config.yaml
num_hidden_layers: 11
hidden_size: 512
num_attention_heads: 8
num_key_value_heads: 8
head_dim: 64
intermediate_size: 2048
vocab_size: 10016
hidden_act: "tanh_gelu"
norm: "layernorm"
norm_place: "pre"
norm_eps: 1e-05
positions: "rope"
rope_theta: 500000.0
rope_fraction: 0.5
qk_norm: false
attn_scale: 0.125
bias: "none"
tie_word_embeddings: false
parallel_block: true
init: "uniform"
init_std_qkv: 0.0329
init_std_o: 0.00701
init_std_up: 0.0329
init_std_down: 0.00701
optimizer: "adamw"
learning_rate: 0.000585
lr_mult_qkv: 0.7
beta1: 0.9
beta2: 0.99
lr_head: 0.00495
max_grad_norm: 0.5
warmup_steps: 502
schedule: "wsd"
decay_fraction: 0.627
decay_shape: "linear"
final_lr_fraction: 0.0
batch_tokens: 131072
max_seq_len: 512
doc_mask: false
train_tokens: 943700000
max_steps: 7200
dataset: "wikipedia_en"
MLP neurons of a small language model. Each row is named by its layer, matrix (up: input weights; down: output weights) and neuron, and shows model dimensions 224-351. Each number is 128 + 32 x the weight over its row's rms, rounded and kept within 0 to 255. Numbers have three digits each.
After each neuron's rows, "raises" lists the tokens whose logits its output raises most directly, leaving later layers aside.

L7.up428:101041091092082099098151131065141127176108125168143097098147153127144075123163180098174167152136145135180145161160171136118141181149116105107092131125081153133131114145159148102138129150136144040165162111097095154117131149118150159142114147141122133126121124128132060163143072028171189134119143084108127105122140106179109169077180144112171103133139134155146097085123152149109114118155
L7.down428:147220175114152195171132148096160150127121119113113132121117092103101139156161106143090079103170131134089054143174130092126153150066122131149092104108124086106220162124140117138158096078115085216210132179146136095106165111128159172046144082096111060145110126155086090067124158165134123094113172133160158146140135193167160170100119109184113122189150098131169170164059100129119108126170
raises: "ha", "cast", "bs", "ions", "lim"

L7.up1407:126047091122132160128118154081190114143119116153114154083136082126122171151093148171141171111142094125122112100117144099122141140167089075116100137124084120182175166181140116103110137174115148129093136101092163113118112147169112127133114185069121176174174120166108150167132105165109091051114155132114148120173147165189094131114174138045186108135069098176152079133131154209097087129166
L7.down1407:080066122140103113117174102159146138075079068119164055192139160103122103138125102100121219101146143088114120155164127149129092130128174196140159042121111105152115088094134118077127150139129157157139126100170104145134108134124140104095091104086107068116151069126028064162111024132156143155128083104200183128123176054105127157127167140191124063137107051122148061140158197155107187101107
raises: "ered", "ians", "ian", "ier", "ia"

L7.up218:136128076110103102166144087096081183152128141190136104155130087134136116144042123116130122174143105120115158192153146150157147165173141078127132122080184148126131139154179108117110192075061110097134145158146085136127116128161157126155114105160112129117090116148172112137178052160109146076135106170114138053112143137116115152147184121101106100122136140083129132156063087107139180145158
L7.down218:111111060111133091095122177118148074105059134115109135086149124155134090119192145114129158054147161157138092098169099105166116138112128116162102149122109093090100130155120127116175100195188119115158115143118116138095150135122171092152154104075113162151157139105129141140116103104134121210101153121149133176131147132159218130142091159101139119097070177146145082118133143159151122138123
raises: "stone", "ages", "aged", "ument", "cles"

L7.up1095:089144104131144100098088096152058111127164132137132147112129098094101137154125105108116118155067164186151109134140189160142150162068151134084087121128103178120159126076058125124102102148141190075169176169073099157102116117121139142132115119099088144143206200086123118111136098126137137108149122095107132121119104137099088142106191155132133110189152125129095067069214157104140135122148
L7.down1095:156115084117081095118136128111186146064120140123152099143103161160180075136116093147060183091125086076161113141171047060154137115175064135085131051131087122125100165149171123133115142112142122168077085098192155102123110152153085129138152094157120135119092043116109097135109170099138110181095158165112135094069122124154110111142122118117157116131065138168126080124170069091057158090099
raises: "ap", "ies", "ide", "or", "iet"

L7.up834:161176067127136093109072161128153117079117088131096144136083156133158109106080150135153154108134099136158184137169129161136179101176125160144109097117163116150075118152109179150155174112131103130107136085146116094128102158098060119180169111150083158198127107154117121134095068165098120108141105147205104178086127142226139138101141140118124090124167119156144102147070141130120140129093
L7.down834:081119165194074123140159082146127124142120148155107082143165098156134088137199176105051155128137168124116147124105138088127076118114123158126156169104119184169138126126143103117092124128142160136097140181138146136125158087119113094084079133125157079164132190184154152134122135090156150223131105183143138149168175096069199054123080098156091135131071104091150190070152098079174132108187
raises: "ia", "ian", "il", "io", "ij"

L7.up301:113073143128134045133084066122129141173198106181157091057133095084150095129141128088086133145102155145180088160111143118138150159172140168159107187105092109143085104114120085119147129042099099119139146091091123090058164104072161158064141151104165196095184084167103149155135114134125094112154138083126173115147121131121128102133080153168091069126095084115106132142135143129137149144063
L7.down301:178113128097115121134079108099142136152050148095049097074093105094115142169093191179046167135141112100099179125119147142142135118126061144151167127085126195129137140111084134123202149183174079136121135090132133125142167131109111150135108100117077169098056172086142184105150110128109142128139166130064139127094155165068173097132139094126094130164115152160118138100112069100100120103146
raises: "ille", "vo", "oke", "ased", "iller"

L7.up451:144122170153065196128103119110115129110130089104110149158105099118112162150124099165138113105169108156151126093149089172133120196143108124078075098172097155089160114136123156155142122150136089077110178102100099090155149113132152196154103074175138192176165093085144110086093127116184136175132104084151123129179116177110170120119115156098072132146154143101106160093102106048137132157131
L7.down451:127157117115143136176162124142127096121148157172105074120147084113078108168182155121110136138100193103099170141125109136137088136075126095133130164138119114129131118115146085071137129183132177113147130139163197175072105154167104103118139066092129052119132168169139189137174111097106141193161176147073136112137125143050099164101158084123104086107113143099100127143161101107147114109161
raises: "e", "or", "al", "n", "a"

L7.up732:168073100144099101186141113120134082070124147141092117133050113149186134129177167182180115121193074121175104107110153112125142141109113144114202151133138165127123158177126115039111206119086160150105135111177110138141162149129098109099149144131114067136150126185090128136119191118174122075080175051131151086117167148150108153150099205181172152142096157162155119144119100132130121054093
L7.down732:146198075129144152118124144170096118179143142148160164125168129166081110089166119096120185129107176192110153171102125098182111107085156160123166125173121108146137108127146114137182110125114102146162177083104109164066130162114131116141165155112131148102137186104136092130161092165158150131104114101112151087087095165158126107084111104094081124125144111114093067111140137124174095165141
raises: "[", "sp", " if", "fr", " “"

L7.up865:114150131098091090141149160067186102142102133146135117172124115123070148135118148124163141169178149147123126093067108129130104130176122137130167114167198155069183105110097205140170160088202190136118073110117157126070152167115146063152099116101104190132091127156173154085149090146116139161084100149120119116125151117120066108119143108088095135134152069138087145167125129100180146119100
L7.down865:124097191138158145155101116146135137105163098154062081097132134120135112076175065113060161149134103130157165150163122145078144152068124158094086162095087136144107097152184083135127071142125138108162143125122105134215121084096106157130141177184131074109131128135137157203080185120103124117156095189132141133166142138113119193096092155150128082125106135126146150058140108142116099140127
raises: "or", "a", "it", "od", "ant"

L7.up1506:152098142115157174187138132152119139060103157159122117153124155065133126125162155155165136130087137179134137140148169176122101093157078110104168133147110132115141145156140161114059146171119133097070143140133063063109113144075122097156122158104148130104150127170121147095123103100124096167083083179129143126173162058162089124140101133089114142129156085114182119108169139125107123136161
L7.down1506:080090147128152085118128150084183147149148103122100136153123101156137122120100135092083109135164131143138191108133130144099168098160164149125113134110125151123084128098084091080169122116124140072183092072141159151168117126192150126077085118099170145117150171146129126092132149108122115115130084107102124083104154172109152158105168163192102130157101144126021121083092164119144125083159
raises: "i", "al", "es", "i's", "ake"

L7.up1234:090097131088102096132113106172119105111107166108089154135116144164107144118127154128191180108153110120129135126152184124096117121114103080131119119169144142141107155183160096116107186144070077068117151116070128105107138170112168123160159109172124118138126151140145154137168090124150133148100096124085164122106156104134174091135128133115132090085104124113122159100159142140106129139190
L7.down1234:142189136100174122123105131155127155049165112136098162142175151080193113181159091125052141150096122083095154083166146145176189113116130083114053098100148172156128087082105147075118107106155180127131139123131122202154136103156149156106108136060186063075088150110158121092162147158162079095095154135145172085126176159160157103094136116131120140147102064142118156164144096166134210167054
raises: "ant", "ans", "ane", "ow", "aw"

L7.up918:170131074076126169187135090120189156087021155180132045129096110131161169139164123166157164142165127088127153113140117153074113174129129101130164109102104125097090117070138124134147115184065109175076095106124127141093067130088134128140134100108142177166121114162122143108191161121116187150135111134086152118120170170106122139131138127134118112189133102120094128114131128118112137114120
L7.down918:113085054116112133149084187163132149086179152213060116137147106135125100091095090132107095135125133159111154134178181153150112136098176143097192116187117099140126144137127086182183104162155087118166089107151122166064145125140130107087110097108126059174101127140123109104083167128153098163097085119119157091123096150167100095151103104091134131076132136112166178085092098104147138145084
raises: "ar", "day", "by", "her", "m"

L7.up1826:155142108087177107164125145128141113129123093140137112128105105145124124108114171089140110085105101167100074112157169188152145159149159164075125163104156135134112134069092076089182123137113073118168125124134125156128113118132098134157119147078128117131092097116114124131158102078208104171131175064154220104090137162074078130104148135086137076190118069062014083211103160157129171095105
L7.down1826:102120102096156136096114122165141146147125176147108060124182109145121109168155129092082153104144139133142147084061096139111152080151114146084108100189043116104151129118069120097141086179179182125136117123126174103162095126167117160134145137162094140099155214144166120181146151140151112103129117094128106129167189109135130094143103089162157114126110090124164115112172077079118136157112
raises: "ag", "re", "emb", "cl", "fr"

L7.up619:129125112133100079121110117123192148101158154151129079102139131059113084113135137114119074070144152117148178128150161137134187171108066131141121099111083119109102142107193108182074117134106120098084147168097154074131108068067143147090154037115143166105136135191121148136104203146095157130081111146030117185148165104104128165125085121091156079170074083164154150126068140158131141136133
L7.down619:138128123104155109120133084139154134023143144076102104139122108150143127164124095109063124134137154162070158120140140076187114133140119160146122125078146090139141120149103106137099136132111157129103130162156137156197052189084095153178147159141141167176140170105097172157148135110011082104150100202128123093085181155105132114097176063176135129149141130128132102126160131144166155129119
raises: "ale", "ave", "ines", "ille", "one"

L7.up1028:114108089067135081103167120165151173144144178127096129144124175122081134138164146124120118180154135126211110121180119168155173076138138140100149103154102147132138109147119157144156143121151170061135161114159125126080060184133140198083091062073127086140177162093164074115133117159164191112137073096196053132099164167120158069146135143112135070106114142162152098137112128121178135107129
L7.down1028:146113109169117080155122116092117107093075114189139086116165082138147100121183123141086129122098105170089167139128121107053107169132188165158126135110164108096126121138060138101133143168095079118087137162088158175122130137166089014112101113153076134118116170186135115140138082164102173154084134159063123135162158089123124148117129110138111150153114120128089120087169124199080127068087
raises: "an", "al", "ol", "un", "oll"

L7.up1600:129133114098150156178114141084146186175160093142131146135137116153098103099163107125139104160148155067102115175186165144122099142120141071107119134111155112115126110117107098130126097142046173108130073087198148123156097148184110113121200122131121140103164186128171133154131130144183163148158133137141129100100137134181124107117111100077130134154089080134083092215114140147099150131139
L7.down1600:064118123127111151086104139123115128114101156103107130152155120141078135151184092135093129127131079171148125114149133134094106079130145147147146133109152126099131107136149153070096217123149117150098155131115112150135200112129151125090114141093138135168124117116156148095131132151064149101095132134107082102171094080143129173127161155188145193128132153140148134038120168134182154127103
raises: "ath", "at", "ude", "ech", "ac"

L7.up11:152161139110159150180128119065145128107059136131164167072080098095197137108112150169130075150104146067152094137091132155114158120160071057162119195045094166112165142097113080111100143147110115163123167069134075163096093160144147165148124114185066187071163177130107145082121153066100143186147172157152099133163130176126165154193144154072112150111134099112149149156105132144155164094134
L7.down11:042120179123122155128123105145128083167119081124114089164138108112091157111137129090078126114132105174118162148149169111118098108118182167128098171238108066143096112183080119151166106070112175103161134133062189132138210146141075108093135123094117136156115148198130128139109094146150152103181116120135081135111109136148121059145159178108150149142167147130136095119178078119147059119154
raises: "i", "j", "h", "ir", "f"

L2.up1410:163131125128130112139084114106188109133164183118106067134157142112160157123098174128104152108135134120106137208171118129077086183162127132146046133160096094115126159121100106102085176139117148106148072121116065102066103116148128181103134086138131163130211130139097130085082081126197185142121155107130128106164113113117139095081137159133145139161085094092126156106105108145122140151128
L2.down1410:126116192105120136133134122155091184108127092153150143115109106148101100108141090149153128164114117131187092065058108122154174109150092147101218145111144143162115098131143133120146072086103131131101180124161190134179148164125132074133142161117179102128061090126177114168168161122073092113112084145150115116094145145148137150184166134123102119112166158179122105163143095130121133077149
raises: "going", "ability", "over", "ably", "ination"

L7.up774:127117123102102143116103136156124120084152104168114059133189108156112148079119154074159142067128108108131099102082152175089126125121117167093141106148139112154141197127147130092176171143055118123087153093093111173144155080093116116125119182123092090092105134149109103135181163133120110089134112119118172162121170090136116143136103102102080085153104079114140132123136043136097130127135
L7.down774:121071144103110141120116108056157109079161149125158174152118109100125184148157138179103127116082096138107118111153204117049079132087130104115106104103090136131145102121057125090060220077137117135153131134113145101115141171158104174099142123110120192179070121133093126167143108160130158099179137129124147098131155103111133090172130159194119166185104120153101166143104118146089108159116
raises: "ly", "am", "aw", "le", "ne"